From a checkpoint of a small transformer trained on Wikipedia: MLP 1024 SwiGLU, vocabulary 2048.
MLP neurons of a small language model. Each row is named by its layer, matrix (gate and up: input weights) and neuron, and shows model dimensions 272-335. Each number is 128 + 32 x the weight over its row's rms, rounded and kept within 0 to 255. A neuron's up and down rows have the sign that makes its largest values positive.
After each neuron's rows, "fires after" lists the tokens most often just before its 100 highest values on Wikipedia text that the model never trained on.

L6.gate830 [148 178 122 147  85 166 144 148  88 149 108 164 152 105  90 102 106 149 171 184 130 154 193 138 152 125 138  90 155 140 136 175 109 115 166 150 127 176 168  90  93 110 123 128  91 174 144  85 140 104 115 112  57  99  86 136  71 113  56 107 115 152 107 153]
L6.up830 [ 87 139 113 141 146  83 136 113 115 127 145  77  91 148 173 129 109  72 129 192 114 127 107 147 126 126  98 156  84 167 185  77 119 137 148 117 111 132 168 191 116 119 131  74  77 143 115 109 148 173 105  65 156  92  77 134 119 120 141 121 146 130  68 162]
fires after: " An", " L", " Fran", " br", " c"

L6.gate566 [138  84 128  83 147 195 141  96 159 133 157  99  52 134  88 125 176 139 128 100 135 156 150 132 113  82 140 101 176 139 102 173 145 116 101  77 109  74 167 136 119 199 105 148  84 105  72 176 164 116 115  90 136 109 192 136 148 119 156 149 161 112  97 124]
L6.up566 [130 160 122 122 126 105  51 115  92 118 189  56 135 130 167 108  92 115 110 115 196 101 114 195 136 172 151 119  61 174 166 118 153 161 129  81 101 119 165 160 108 130  97  81 147  56  91 162  83 117 169 189 160 110 139 106 184 104 160  75 123 180 156  89]
fires after: "t", "n", "p", "ail", " t", "v"

L5.gate594 [120 116 112 104  92 111 136 152 171 120 155  69  96 167 100  85 101 115 187  84 156  92  71 141 120 112 146 157  83 115 137 147 120 119 116 147 115  95 106  69 154 156 142  91 147 144 103  76 119 110 142 179 113 169  95 142 118 138  98 156 129 149 136 127]
L5.up594 [154 112  98 101 167 203 131 180 126 144 108  42 141 153 181 154 113 102 176 140 114 148  54 105 120 186 129 116 153 129 118 177 123 157 108 159 173  61 118 131 103 127 144  93 130 120 152 100 144 126 146 166  90 114  72 145 122 130 127  91 153 146 132 161]
fires after: " ", "–", " rest", "T", " pre"

L9.gate133 [106  74 122 135 129  81 108 166 118 116 164 113 142 134  93  73  78 103 143 194 128 133 130 153 132 146 130  97  89 159 166 126 104 126 106 151 147 118 109  95  99 122 106 183 132 120  79 127 141 119  86 135 145 194 124 156 147  75  39  81 156 152  78 167]
L9.up133 [154 119 169 149 117  52 120 127 144 124 159 139 195 105 109 150 126 176 116 135 106  99  89 110  92 169 114 126  99 182 137 143  41 146  87 114 117 143 159 123 124 118 119 104 169  94 178 120 107  97 100  76  82 157 121 114 129 140  52 157  93 189 130 141]
fires after: " ", " =\n\n", " Sw", " a"

L9.gate718 [176 133 119 108  60 121 131 135 161 169 180 126 167 149  84 135 151 104 112  82 122  80  89 120 136 134 140 171  98 118 120 134 152 124 171 145 122 144 122 104 122 118 131 176 172 129  70 102 176 116 184  85 148 158 116 154 130  69  86 128 114 150 142 115]
L9.up718 [129 122 108 122 125 170 167  91 133  99 136 108 169 146 161 139 119 118  60  89 146 112  80 106  69 159 134 109 122 131 195 187 102  99 152 125 169 155  99 161 124 154 110  76 101 144 160 106 136 105 125 125 132 133 134 145  93 158  77 156  98 137 119 138]
fires after: " "

L5.gate953 [161 185 146 129 133 136 146 146 101 159 124 142 107 125 130 132  95 152 102 149 138 161 118  92 102 121 117 137 142 143 144 148 131 113 109  64 117 138 119 139  83 133 164 141  69 130 106 185 168  96 128  95 135 184  97 128  87 107 166 102 127 105 135 163]
L5.up953 [118 124 128 137 115  84  97 155  65 156 160 121 152  81 139 116 132 171 150 117 157 151 126 135 151 158 125 158  96  95 158 181 138 161 126 166 111 110 157 141  87 183 145 112 112  95 169 103 165 137 161 142  77 135 124 102 148 124 147 161 171 121 183 101]
fires after: " T", "ate", " Cent", "p", " t", "ank"

L4.gate455 [187 155 158 128 119 133 194 120 138 133 104 186 155 104 115  55 109 127 119 127 162  78 108 115 113 131 136 128 169 138 172 102 160 141 138  90 168  90 167 176 107 162 125 152  58 163 112  73 154 113  86  93 163 146 116  95  94 118 169  93  97 103 139 131]
L4.up455 [126 139 111 160 122 113 120 148 150 123  66 169 109  77 122 105 146 119 168 163 152 108 101 138  54 167 135  84 160 142 169  98 149  72 113 106 113 119 159 202 150 125 117 117  49 114 140  96 113 127  86  94  65 155 113 104 174 126 121 117 122 116 111 169]
fires after: " c", " L", " F", " C", " Phil", " cl"

L5.gate259 [157 120  90  94 117 133 124 175 150 105 157  65 135 138 117 103  74 123 133  74 168 129 132 196 163 108  72 168  33 116 113 151 174 156  97 153 159 161 152 123 186 132 130  85 129 160 118 169 123  66 158 104  83 133 130  93 151 165 106  95 146 134 141 178]
L5.up259 [ 87 105  40  90 163 132  92 203 174 130 147 106 174 194 102 117  97 117  62  64 104 163 162 136 105  84 165 112 123 157 156  79  88  91 129  94 108 138 118 114 136 146 119 108 103 106 120 150 160 144 162  84  98  88 176 188 107 124 140 125 127 129 168  90]
fires after: " n", " H", " N", " c", " t", " C"

L10.gate153 [122 155 107  92 140 137 168 153 154 103 146  92 113 174 156 156 179 107  80 123  80  54 119 145 126 153 114 154 207 118 126 114 124 127 154 211 148 166 136 151 152 106 144 191 141 162 130 186 106 124 119 122 127 112  96 125 151 145  82 144 113 210 137 130]
L10.up153 [130  84 158 152  78 109 179 129 117 152 157 109 177 190 177  53 132 117  86 103  79 112 151 130  41 113 166 187 107 103 158  89  88 174 117 100 168 121 172  87  85 158 142 135  97 121 139 117  56 150 107 137 163 100 172 174 110 159 114 116  87 127  98 128]
fires after: " ", " (", ".\n\n"

L4.gate95 [ 98 100 148 119 129 118 123 109 130 113 158 104 174 100 115 107 122 102 159 144 158 163 150 141 201 163  97 143  95  65 115  86 120 122  85 148 161 169 107 145 170 154 114 138 176  87 139 154 118 128 137  81  97 180  92 120 178 156  98 136 144 116 155  38]
L4.up95 [109  99 107 167 119 124 119 118 166  82 208  88 188 183 116 103 135 140 166 193 170 180 130 193 153 107 118 125 105 131 110 146 158 141  90 141 193 167 118 191 168 108 141  87 130 143 138 151 126 139  73  94 115 158  95 177 133 148 106 149 155 106 162  97]
fires after: "it", " C", " c", " v", "C"